{
  "n_layer": 11,
  "d_model": 192,
  "n_head": 3,
  "n_kv_head": 3,
  "head_dim": 64,
  "d_mlp": 768,
  "vocab_size": 528,
  "activation": "gelu",
  "norm": "layernorm",
  "norm_place": "pre",
  "norm_eps": 1e-05,
  "positions": "learned",
  "qk_norm": false,
  "attn_scale": 0.125,
  "bias": "all",
  "tie_embeddings": true,
  "parallel_block": false,
  "init": "uniform",
  "init_std_qkv": 0.0356,
  "init_std_o": 0.0076,
  "init_std_up": 0.0356,
  "init_std_down": 0.0038,
  "optimizer": "muon_variant",
  "lr": 0.00815,
  "lr_mult_qkv": 0.4,
  "lr_mult_o": 4.0,
  "lr_mult_down": 2.0,
  "beta1": 0.95,
  "lr_head": 0.00993,
  "grad_clip": 2.0,
  "warmup_steps": 200,
  "schedule": "wsd",
  "decay_fraction": 0.559,
  "decay_shape": "linear",
  "final_lr_fraction": 0.0,
  "batch_tokens": 65536,
  "seq_len": 1024,
  "doc_mask": false,
  "train_tokens": 312900000,
  "steps": 4775,
  "dataset": "wikipedia_en"
}
MLP neurons of a small language model. Each row is named by its layer, matrix (up: input weights; down: output weights) and neuron, and shows model dimensions 0-191. Each number is 128 + 32 x the weight over its row's rms, rounded and kept within 0 to 255. Numbers have three digits each.
After each neuron's rows, "fires after" lists the tokens most often just before its 100 highest values on Wikipedia text that the model never trained on.

L8.up574:142098120138114085136149142152136185119116190125206144095062141126123108102129093125158105109081097132144190124100219163067160152130107207086089096144143145192129099154107151109142120149137117165147110120062179107136116118121199134145090118121160156154165161100140177156143130129136109157151076147069148118080220060122109125137102155188150167095119129175112152138130113175126102111125115093100099102108139090128099136165163132089114110050089196178192078102179146114130115140108077087127140164151098067119077144114150136096125123114176113106114139122087113085126116116135132127
L8.down574:131112095144109069151126142083069182104133046149136155123089106145135091168157122068077185122091108159103155110077127084138105128147117084130137137089202082139131087140153119174161131111112155144085182100145159154164150106120133116149181139130168145166113168138125121070116130068085148126103208148145132128070101153122196169150169191117166115110104087051112145140079126137143133132123139122116077138128137160101108170150029097205121158127181098158107128104152092160129117121144103159079143102150090181131145132079143120122139120147126120111101129176167143107135146150138077204
fires after: " O", " U", " S", "c", " C"

L3.up354:063135122105117179122118176066119113130081113131141127172137082157125131102098193114123106068139128155119088189118127146206171194127161172098136082123121106118042112158139088113122139112152139156094118126052159166123239086095093125116122117149125148170091133129116166124142151140066097174119119149159102105207119134103127151089110090103138132172168116133150112193089119125073105151081095124122122134071185172179112082100126129126127053106167152172143153066118105096110153123101153123149121141159149161164136073135140120140114099114101164176126126114200115130164127125119158150
L3.down354:085167100116135143099100082117133097154130143142171119079113082131123081083125107148134094109131115143109096102064186124143115112146121105082186104144096175154119120067165108120140104105157119176114136138140102157142187206145186110137087160216100166129122106159100104138129097184142175139160140124127071104147157152153129213119142122153097090102167190183112114082123124151122074101111128127087115119177052121142166090097123149114174168092153137118110161165126180160104113186150113137155168098134077120145060155139135158071101161124180152101153071111135139097093110096060118175
fires after: "ic", "it", "ac", "st", " on", "t"

L8.up135:152115129163115150107181151145150139109147197119107123121083173146046151158081151119141132168109157133100164126171122126113152110137139180191113107137150142081115068113111109109147155152106140128205119086114176122162095141092133163083181180083141155108125157122093151104103129084142170124105135156176172139105171114142124111119175134089156170162150087149136166137146141115172113052196086121096084161176153143104076114091120130139078133142126139132054089040172129081156061077106151103159108143118122146127101116157164127100127076096089115120125124154137084093157136062211085133
L8.down135:170126104176155175169161148132129150146114130107165135142097080109177128135144141102061150138140116113126118118096170129148137183123190178112130157058157113101113133100087147166143133086142116110150092175095093103136099164131102126124146171078038118126115065141173130198114092114111192114151092124130196109145053183112150159167109152105144102089179123157106133052097136151118117150123136167130114044123106104159101174179116090157140117148134133127102126091091128127130086147140141142175135084118089055156097079116106139074134185116158200158112150157067119114187104149128148090
fires after: "u", "o", "he", "i", "a", "ro"

L7.up627:148140182041170110093132081128172129089107192138169177148097126138136093158147126134109108105086139162093112098171139102106127150139119077129203093134138098118184161172089119137123151135094124163152169145095123066156087093145110116118169109104118151134137156130126122172107129125137118046110165143133119075126110097173159111155152055125131127068168098049120139141077122150157138114113132111160152190092130107095080146125100117107102155120120084131142156155138198148098081141187138099217140104123076185138085067130064159098157150118123128221099124123147156101112107133128115171
L7.down627:159115136146130155156121126103179167076135150136171133112114151169128083146067086091187111140142133154108202172107070112150190120119114117173062108061108105094112099171136071079134155106145140181081068156154130119172098120105162113196106129167141122132104172114108165088118101139118124128073138136148118170129152147083102126152094088099134126069110126136158130024125152148153118180136134095122080140142151203198137144091126099098150122131190143181100109045117142141122088130070162119140094116128128179148130146145145082129138165151077093127152133152164089140136189126119080132
fires after: "3", "4", "5", "th", "if", "y"

L8.up437:188086083128123131118146081145162091040109161120097137211130130098082194121106157170124156092056178141118187105143094093139106118172176146159101128084143146104157133143126084099078192126144161155088125122115142132139106123102069106086172152119070111139090173086101177183123083160072066117152154101096170151134095162123156128170159105119082091164141143085143112134142169100074146125168150120090131147114165147135187137130115175141166131109114171161101129116137160120152093136104162101086126198089146173106112116137140149068147091137120088128138105138074125131178122113197162139
L8.down437:096126137183151132123115162163149104164143039149095132124142083143185098127114153124165129171147094135120072136132129154098121111148098179158104120120149120135115089099111146138145149146100124077164143166098126146087095150140137120140135165138122128087127138051055168110111176071163130182114085082124141161101077191118149124188140097108132093111055140140121145129146129164063118158055116094151104125164078121127097137131144171101116109104181086199126114153083107170156130094110117087178129122210124041137176160181133142172119187126128127068091157141154132113070112174175128146
fires after: "a", " A", "i", "ab", "b", "nd"

L8.up727:184093147111064183100101174085104109134111134107135114112147124132101120132079114070146104153063159171132155119095179106104117195142126160150160104135129148108177190111086134126100111057153158119134173101185115136184148121116095177131130134131110087126118127093148199074139126125137102143151094111091128180136088141148130139119120150121089162111123197086063152153087126072151153109143074180198130142115145150117196147093096083143151124152100137172170179132149131111147099143129091061189088099183153156099158148087149190117157086119111124106167138100120122089161069080143076128
L8.down727:118090104098109104161163166073066131145151182095150114097080107142124197172183083125118130173153119153112065128131107099152119126139156159104099158140079150104127172145093124139064086113166198088052071137133134194133155106097149104160175168168142142122171151110183096174163116148083127129141125103117160120109079120156134095122173096136121135114162113090102135096116121141126137159130181152073166120151131132129110090139152120110113159202127145066122150097068127129102156151144147173236116090098131066170124125156109103154154041117143130126138100081076107118113186113141131132
fires after: "0", "en", "m", "20", "t", "ag"

L3.up120:111117150119114083089097113143074082099152102159149138106108107144122135131131170137089180158090089116105111136145176108116143158122126180031173150093139125093164119151146118099057187101158145149123109193110162142165096082148078161207172097150127159095162162107120136111185096098091105136127109161126109172133121129098081131144092141131137141134146031143176145143119224091172143140111101164093161089120134154166177106115145205111131079064137129136137092123072097089134161111126173170086135104123053122092136111128077102136128093133162165160114114092164123081156119130143157113
L3.down120:195119157201087096118104111150161099070092087067145093139168166141143152064192129119129123158161170162172127129114154124084124204152108079166088126121134084173161200105108126041117142153094082118098097115074098108088134126135061152143144134124096110177176145107098107149177070135109156096167122126132148100130169183127176081175105143131155128117130130169132155095147100173106145118136133131078128149085191132131127141124043167168123101153096097119133117190118095142151085086147145108138146100084093104173138119128121183072153109117153140103153093088135160115139161094148145144
fires after: " T", "h", "-", "t", "T", "ou"

L3.up694:080149133132149176226132113107154130150138118100107090080110103162129112219085119166075205138109069128110103102120153105113108110104129127120073092107099148106070169099162119127172139151158140125167153142121135142109085163126145167127091125136170213133122129151102189139076126103125115154117142171173114083144140152119166089130161151087108106158135079076127134143179112164149141171118085129062089109175154186107124137126113128139174111145172153063095113112138170125101125093113123157190108171176107153139128177125056136163136098119116180135124032127101112082127105123131073094
L3.down694:122088143072136135140221153077084107131120177116118115130117098158106138148173069168163099164088144127140129169129126111146050158152116107091111115121058086123127129149134143151149118165105184140142135160114119068112134124156112123098121207137102142167114115132172120152080081108135176081099127127098086154126088144152087060143093127157134117139159141149100069199109099138089110115155084153052158124157122114054055095168123115177132119154102094199110106146141144134128108151159160176139158143075085082130120191155135125188138100124143171167104105143106142139172197140170152100
fires after: "u", " e", " o", " in", "i", " In"

L3.up740:139091175114144141119075172132117114110147154112124180174128103140092108128115106128155200079151213147118119116133126156094171150127087149151134153131124141146098085137145115079145143099206117132111137108113049146098116088173118115129122125107146158095108147131124134115154129169091088182147164145100112121119112144120173120068112120172232105137121126104057127153095128191152169099144110109095130177118158165093148108175133130194058173089139143145074168137133061086142151110104133132127052148134159113134140109117132191168111154120080106098052144040137129159147098120111079185
L3.down740:145127166088189144140205045087113095172129123092147177067103092128133117109119069177114139130114154135147121129089128167100120081088099139139146140086078087150103141088124171140096132096129099109144154114124084125079091133117130093125117152118189142101099102138136173092140139158113104178119177105149144115155207134145188083139094129098108171239109105138083103090075124092145180093213154089160123132107106158080154117108098136115169132153110143163131067166137140139166100119112189118137140141118122148153132190085172128114098081139119098183173106141109110145147127149133144206
fires after: "p", " C", "it", " e", " E", "ac"

L3.up374:080106140147162128100158134138166104189149123114081127096100148108163158138114129122105127131173125124130121097143141087158160130118147137179118157083155073182142159148171161103124097133126136103151102085100099121165097137126090148108158126134125168098178132152140107070171067153075177090172149152183140089073108059130138153107110093166117202092181020069125085110084125122139122135066123129099126157115151138038135086160121122112139170123147109115074126090135085121088126127112164132121120168080135171183168151182163084157161132099153174057148110076138133172134166134138077145
L3.down374:139107164133128121142148126144171150123133148091147138055152095154077135042162066150115123101172132132136058104203121080117069060123159097188141127122174104126085166095152122173117105149143143130167107058134206132155100144088140088187149143131118108189154161160142102132127126185074193083117117137115164148087120102146169130110127106108152115130123129108127184094068128185083160124108176064118129148133166116067108134212109113177162206125160080162093096110098083098095147104086129136153135130127160155134124123124120130128156122140125078103129146095104147161147143133153111087
fires after: " ", "i", " b", " B", "om"

L3.up355:080096111145066138114118092108132190180080118118083081084130135078141112185165108145103074109114146130092185118053074140184128131138190118128109147181129151159105109154087116139110112143138055172170118077178114092138136141132088141169088161156150135144140145120104068132181188161155163093190161095137105134087148101089087141056106115085080130138140118091126123114147095132128180147140118139189112138142160201112163098126119142107117174115088110124125141106163139155126200195105168165129089113146101090079139132150125059155157124136129131141156079115119168141154152118066125173
L3.down355:102074135119113144110083105138162242149168089126180192186134129094089109145136100168149102161113093148106144126110142120142102132128157068095150087066141103082143114153073137156114090180159130127168104125106074128156105149117170116107099103172097065131113201178180121125145137164158102106101098098123128141065101159116159128088155189098121152113115106109151121103165139097135169138093176170148125173111093141123151190134128104138108178115129157137087133107077115119102156152098083203118078146095146158104093114149163116108118103140169119057183142085094159143152052171154150154
fires after: " p", "ed", "e", " m", " re"

L7.up101:160102132105112152157141160137129181105144192105176140141196109179111096173080104153103115092133139099175134128136149127122131122109168164071136103179134087117139107155144137233113118132052176142032114161122110083082149113086145157144130085072140149126132115123112119136111106118178091132106105125090190094111088114128158121075137095172076123113165151076125120055142127178138094134116104132176141173124160057147135151122065154139131121109077109127123183156104147146145161148116078124117185112214100094133079078145184161076126145122111090119175133153139133121132173139084131124
L7.down101:110083109137217116134123171127137104127163158146133141145116138099087124111127183095149140132082123155108185146030088119150142127148115129071129102141121163121138135122067103111139144087113109073158174110154128162128127110135146100107078145100095103148080123111123140066166134099102124093096178116129096166135153093166137089166145171115164062031186089126149148124123147124141130123107111094115132118096115168064125119169163146107189154153207160170090175108113167107113131071154103150126124079083148228139142123157177158169149137126105173150099152046175131136132113106181108129
fires after: "ot", "3", "l", "p", "4", "ill"

L7.up385:104126150124126089140150139177183150136089060129113100131123160131137121106145124118092072100088150133115121168096102079134118146135173102148169093144140064167103107144106055160159162124180143137176137107162151119108159148133184115098126121089133113132162074135112084093104145161113125128121156126083179199139114121124119096079159093185135119179139151134081136175104107134142061088149096115054135110075154098139132140154112131161142118106129184113201190129116126133107135176111131132141093109207146135132180163094151146108105187093085075155134195159116044097071190123074106168
L7.down385:122158148113178094183093099138157159127164142142149170099156107120153140116101157114081057135167092124114069122131138147131111125137082090161191128124061177124123066123109152112140140110114095159162147141144166173130079102179096162129146181155099193154135123108158121114119092108109112140175144175139123157151164123126071140077060127144171200056119129167229111085117182109100156149143109145116116109179144160148138139153105133118087170099148121156074119091171103101111092156105103083145143158120140076156134186125098067106098101084170102083149095091173146151102100156062103114
fires after: "og", "B", "at", "ic", "or", "t"

L7.up546:158102138120192154154185146115184143107106148153142082146137107143089109139164070118169065202158120176107104106093100088126201127117093144130147153163086089165154129101108112135123166137158153150118101186157126056142140158071038139143114147106131120092096182125127156117127083158104110191175167109163058132149137138165071157120143098110143124153104080120078118161129179147123134097155166148140107150186115139051187084122172127137152107156093036151134159121124129105094137100101164149080150080136086111161115120074121153087156144137089097128118126107157089138133154080145159150
L7.down546:080146135150085128198116141095111173133097149073110116138155065115194156102159141155142205109092107112135131103156174091102093164135153170116181049164161147128130098101154096129065115090139131068120149072166163168080117130181134153145132164147129115112102100101156108205173150102150153120109121155154065119131142154144144090150171126176138133102129095122116143123099110140082166105099119202133129170139170119128074130135084115112091116128113135059181151089067109112189219134185077101109095140141200087110110123120128126115092168105100184136088111136119121113152145127125102115
fires after: "m", "ay", "et", "p", "h", "en"

L7.up111:140062167104112117084174049081117144157126130106119186150123101175108099085150085116146112128116126133105115126112102167113131166106130185094103129151097190102123164136151156137132129149152141160176174035115094160115141149157123082161155093117103129144099142172068074135133149185139071076148168132176114143093112109068062162157158108072063147146151135097118162121158133154165193110087140137123134181160159122098102072153177084107138143095149159159136116085147123105153157154100145085150161108116200123128135088123162103155165184180166114132127198136105078073128110118149152104
L7.down111:198162089122128125072104149071083178152115090091105123136104145098076151101120174135150192183125098119163163156093149187159089117139135162156067144098118080063103154178169140151089143135113078119066139123084138140142106174090117110125148109122134095155141103098142146112088057114109093136147125153092154162170105131152125139177154131151161098127092143208107054099152186108116101120112133078148159168129144139102156156115117156069136126151083161191101172108202115105161165125138146147091062102159085166155123135157120134092100134102127096112180081133162138146135122200117147087
fires after: "ed", "e", "in", "il", "rom", "an"